From a checkpoint of a small transformer trained on Wikipedia: untied embeddings.
MLP neurons of a small language model. Each row is named by its layer, matrix (up: input weights; down: output weights) and neuron, and shows model dimensions 0-255. Each number is 500 + 40 x the weight over its row's rms, rounded and kept within 0 to 999. Numbers have three digits each.
After each neuron's rows, "fires on" lists the tokens most often at its 100 highest values on Wikipedia text that the model never trained on.

L3.up240:480537554480500523509480507480493552559509461458556539485494511502503462455446503522557474512466536538492486490514511547539552519566493562486550515496520477476514532428543527585432477410512489489520484499449472552556561459575514483496567459524474514438535494507441479504551490523479441567480522505488512482476543515515482556472545510525475492468501501493495554531521511516510545512475535489552467392511461666518542515565413462502505550506574589421480514429558504600515426462442543467527514476442465536510521513499499514493469469487510484388451465514523539502457549470551523540520494519471509495449472514470506531579459528560507515503528452475523507448516526426513431550489499528418431524513511459480499531513458506494471454415573527550519534477551492543568540522556448
L3.down240:553526436483514509481492566519473517475486431466435471428454518536520529445492507570502476471526497448470543508479495488513537419503457535507524465538495504437529477540531453480500523400470463540555454474431479492461529592435536483501499523488478524455537457537476462589468478487536457479477507496465515549436519489458559562436450510436511541598607526500485590514518495508440498515518573442483545477502509465434499512484466478604516508530529476517536522487447382492553481475469524591598545459434521496471489491480471527457487465486447495502530459552501551440502492545544494440518536484466438511413490535440510536473501559499467503523484389516559534477542487501570495450494492474557519464466537529553477468494554546474501519497451468481501545512513540561538470533519495
fires on: "\n", " defensive", " in", " of"

L3.up859:463545491386441473438594485559509542447491495532560472489455511549520505484476525501549505522503408414523495509537409422566432518487510513414475445502531501538469445487483511496454533536520506486450492513534516478536505472491476558461446486569513563457535491493550487430458440487491579526484535493514496545523519505508537509493485512498498484504484546450509503544466581523550508497524537484496469506522449471424470475502490512545507450551449488525506551523492562531449455459559550430448535477585528438417528485430517493511443458506539485529490521459414468590514489471464513490524494534560497514626553451531501451480483541486508558476546524529543585460448477468469537497522458436453545465540485523514514527526462512471429415484534440434520493508533512547493539560500495
L3.down859:521534498443542531503526483546430526570547470538474446411454457504475542469481549498529549497522484511481511544517464512502436414471427528522536541414474474563432561466616498500507455513543464453498507477490478496546565437489503490456534447492496515538534513562447483488506493523532475551532528545502490518487529523481480509461539466471557484590474528411456501462554575475517454524453540534503553522489499431559481520522477574530509491498525537504548514526552541554441514529575505525531560458465468423561525428513450459476531483509493513456480600491427498493526508549489454477548551475558533495424562465486469492520513512569513486465492487589495492453468497500483557569496505478529484445462461459378464503584531481452459438458465547497506483503467488514534464538549535
fires on: " |"

L3.up604:579484565505492559516450477489504551475537504561483496485482472436483498505522483494445455514516553500467481534559461460543458477542471488474453552530493533418501535498501470516516540531482458423527476490433373545563482524515459473501489462500552497438590509495429473498492500538573471455533551475520501492475480490450555521528532463545493575512478487426516539446545466486461426535459494480529491544503513627534567437431469456495498517493489510514515516542458409532584451495505439518455486469504454504501500489490514525493478517473460491525455529513500515461501547344582406460487576501519488446483473378548563510502488523523507497518478507477506542504498483522506519505478489505423494466525546511585482451449521519512503526458490525523491529562478530526413522513599469
L3.down604:568515457602568519445506486457482498520549510519497483519528609482453447533533483442472430494541544498532499513527523445483491477460439509556500483480445534459473520494564500463524532519480416457541453567455472484497487542516495518443505494472566555521465575489541398563515479527483562501554448516521517512556512441441493502485490515498509546567480444525496486526559529543599493485487543499500525542521474486450527480512481416521496475484463514556482488510447540545529519492519458559495452575520510497482594485496485500594485481421545489557449508546483458475472526437512466423544548537554481473508498523599475487480461529508551495548572429437552482478507422471477404486462460581471435469473446513526539532512517551525492480539522504513530515446488542512423458502467452
fires on: " number", ":", "List", " Length", " Chron", "CD"

L3.up270:511467575517529463503494508496530460475472585496553516469474512466513480417519486455445581506553504505423469532529541530486573417522555449532486503482496454500516478519530382584496566517455500488485578550465442510529535448508473580510544502482595463517492523469498421525553503486468474489462492533504534528529502533506496524455468556492547542490540394528499392489471504484464518528516540531509536540556520529523496469480495493486414516480547515513576440498483462483516482551498582528492491510487545545447381451500437513520519515522507518447485529541512514507506555487486480550581424510511504457458525535514552544474507506488456512520463480482614511444528588435544440396532448540570458526535527464484495461494445507461473434484500456489496479536516488435474481492533503
L3.down270:475457497464508469490450568512555563521529442474425508513590466563481530561415499514465519503495538537494573472497454527507477527494442446462543502503500533531479471466500513415508468478424522532505515480553558483452486536505588523505509485451463539436556468475551513487408582536506549481518566502495511486496473504437512540539559476495477487423495545475515559539496467512473513452433472475523499458498483479498539532493495448562541473558444479473495516537528527493475518455563477510454420473505431524505532515532509532448574506531463459526489492471506500445504426492481504477481509610574486471544482478570516458532543481461559506585475474565489549508475438528475580543486563456515479445486587448393530470562574512464463525530493471503516504387483477502504548465434496
fires on: " in", " first", " to", "o", " career", "ie"

L3.up43:456465512485500491537542546496526486482526596549532517491524479479431503528514497496477513589443453491499503526493526505568530506573427537506539528513472467467475510483552510480463562515483513468441470476565524501517483534485528528538411531463485595495477512474539509471494507553486461623548495542500448520512530441444566555492468532535451399569373501507507500470573467598563518469529524561484526442473442470456506498479517529489467518511438559480493516571438492506461486505483496542529452525442501443546489520448396513510491482527445427547521489494527484500458553490492467492536498447449524537521524522514475498521489487542587466496499494459481546473481460439526504501511520518476490517579434495566525525471466604495539470574487499405526471435541435434540467511515449
L3.down43:522516517448492555413488546526495512519493508511529502530478506494553497545490476517536513467485562451512549499485548488594568449483474481521536591488539527559528503433522453480508532469529530441450528456561535527539494449422412452542474441503489498492475502493487528516455471503475528549544430496453500545526486509467466493485486458429449517619420518489490428467540468512489535508520449531484504553455438511503489491510454453535508516531534506547554521559560462536444501460471541514453456547485526459584436586472538465443533568533425503486553511418515502530479437542500528513492570560573617564583454495475459411527518534538475518502466484491510478478463443485459593491507498477578534457523534493525489547540556522487542493476520498470514473547511441486555521485460506
fires on: "\n", " mi", "}", "6", "S", "8"

L3.up107:476491511551476446517474520448531525482454477471476533497493535453492381424471495535479537575433571546492428487461452504514545541476474489461545489445533522503591547490452491512512552474489488506481467496484521506442438457483507533511478495497418515433569472473519532488498481527516483523495579504497525555431476442518512522547505403542451462503474474520515545499587430486515546540520503493486549466501473513535553515568535467514438513528470522462585418507498445547440512445510416492471485545480512594539550490494579497473472574466535505519443532434474473454481493569468440512508429567486447505499513496532571510458460453468569485468497472559491501476526477484492514456501471470558456501476464574506538458471558467500548529485491566456535439597398504549467533480520519
L3.down107:469529464475504481493498502535514491473514537467579514510511478521447514441461503456519566622565513472460447482431501477467531496508566433523415518476532566513575568520453537520452533480513494493507473554568473489386430489499515476522501487525493553512539496461553502466528524555483501483559540477489425523534567499509483604470485480524528465541553520507480544505514468497585461488494565510511478488445445505452490545490516492466515470522447481589574494521479534517502517495530427481519552560533442439488528498552512486493502549441464522497485567444492587570523416509499493530442393558540505487516492456555510507481428469559417511509482518531529508503495507464477605475473483522451434445447572491464463521476506547472465522508459457453574476533482479576523492446516474
fires on: " \"", " in", " by", " to", " over", " about"

L3.up225:459513540563464464482521486511492482523553527591473534486482512506408521465553490527499444459542514401487537557538530409512477507512440493462505529458503488485449466464481476470506499536507481510562475438480542566518470532547546510500527440420572473526533540493513462486484457510475417539492554551467499552491483461483441490518464457459529547493585435508593515527495434538539519499465465522476475549528468494502462563476398454497395429533439504506523459467481493501431534490565477542552419471506566550503464481540579461525451514500452460507544512537532480524533465484475581511563454491458474494533543483538481485453525507553517562525468524488536535535484405523555521522538463482468487505521478491541469456465582489481450365493468489529525526509465476553466469436468481
L3.down225:546486539501491510584443477491441536493465515522475451442501479486435569509476481508494480524464498532481537516519448528451535500534526524510457558434541547491509444495479474507461431517524473481561499498428581531491417497427617480548551482535512493465484475478587500516509525580499484491525535491471506515456491509581518392489540480545458487530521471445493552482491490538471496413514517460518505546494415473470503495504539471400405434563498502520458567453479585438473514453528525549442510537497544501533497516469506524493439501520424447542555482492558552431568472468543511500533444493585470483541459513479519534514505568515582515504514527550478546525507546482459485512418461477498428464536487510530437530468560512516551477582444444489551506502479465526472564475463498
fires on: " who", " but", " Pl", " have", " early", "othe"

L3.up662:462452477547465514479454581497522511406460472536499517435446509518505541567495485506568517465558535455570547524514474506424499529572472548460548468495532518495495455517494505483466471516607462507396549447516465441590502502534520540543507519463537534470551475479457451429430499554554501480593408481484520571453429504496520462472524549520457455605515495508535526519552510511462574576483440468540471565482496500458480500473482486472426486531508581451541523532530544487497477524476482551498482468484535502457520485432479440510432551453507526480483491515510442524457495511464520496500503469460481492468514553514519526463506489484464474509475511517409466492492476465485546519506513538447464525494511494478519421545424575466522561524487489609430479563532499569450537505476438
L3.down662:524563507597497555488450566519491528499511509542461415449483487493533446510517497480535495446536531503531506528519522479534459492513508495535543486421461500523463558513537533512475557543468490427448505448490524427482473504491469516522608499492608482447515495476489480548476482458488483455530470454482518565464483470475602412526522592525448444540410456481524494500477506504512509525484443482554457512471442449440542571495510532541447516497498492477513448536499498472529497503516508505402520555505530522427490511486512456507492420462452477468573468493465456487520467433479481497536460504481463531462517549513503475457444471481495512540528581440407492495514499537472598461501527484448470535484485489545516449585474555494550451445495516629481533549464551558501540456426440
fires on: "9", "d", "D", "in", "ad", "st"

L3.up308:454497525478503479491440516530479473476470519516527492486489514443509483493447486524529510527501541473471563499457496518460459477484579517481459530525566554575509500536478486523497539494504473484498512485518485519493549505552482466594495497552543467514498569521439509464447522512468463460450518489570548497455490495510492533375548548442518537414551550445480591454511542490476480463431463504467496482482481482433507507482577429484522466456510471550454465530489499502443501506416472506541491470536493599433545446501510435431520482463558513459477403445510531474481466591478552516434431466546512556473535456449518450499572532484581495457525521522520505457453490527526533478505538436495518424479508486523538478551565596521502485570559537519493527432493378503509547588494514
L3.down308:449479502499506510502523494540507448507584494487474486520439481495519538480497536560531526498502543494458512482475547491477527452509534483495492516511533571548477486447484475486484474493584525460444526540451580508478507559509535505578521468552548431558499522506493500419551526498552563474457490489526562437471484449507484496448558548415489555322591478527514465444504454488382505526571477549542497502517450430556509518518549442485525524484507471516391505454501523512502433499519500530516506505566467535434541528521547521459504477475604453493540511508448502461492459509466537494520454538502463505482507500516528505503491516535547519513546494535421440470451448527452541479551483487439562455575538499507495468574555530596419427491523448469457522507502500478517535518475516
fires on: ".", " had", "′", "),", ")."

L3.up34:524484491486503666465478522503406480501494396511511499527489565498517446454502583461432527489520435472512515465514459477515495502432490481504480520545473470433548523531558506539493467445496539551548596489560505512459427462590502603483573533545548453459508464473567581468560562500431455488564488514481576479435434455532477560470495552478457499519502572535526517471479503528489466490473538495519595463415484525452445468544550558489557514523478472468519452463552440470541474510550520478516512526514479513468492449444464548514504523450519532479469481447462497455456453533531522502438551466480500484482486537508504549583488474436489500520481534498505466490513534442530451505543552491503483518501538524519466522511489523532529524488485537480485511468466464556404535537550473
L3.down34:570485604507518560456491528471555527499433524461524522495490564461527502433477498505488534426557431459540475486502493482467540444524483516554499491514500519512499536478487447485504548455556578441467578510557473547541476523561431536417460516473541469505483474488552558487427559496531389473476429461446493507480494516510523487540492473487542527597466476509499471444561521522522521585574545509455512499511431459496436497489379554473551501503482492518463419430473502505465582471530451496494539539539486483440494497487458580501441461445514529505540466562561477561477537511493574468456489478492479453478528555476507504461513464490493525490528481464574583555464496433450503493465508489532536468512501432449547552470459541523524518477464508497492561444515559540504520482553492
fires on: " of", " number", " few", "List", " among", " ="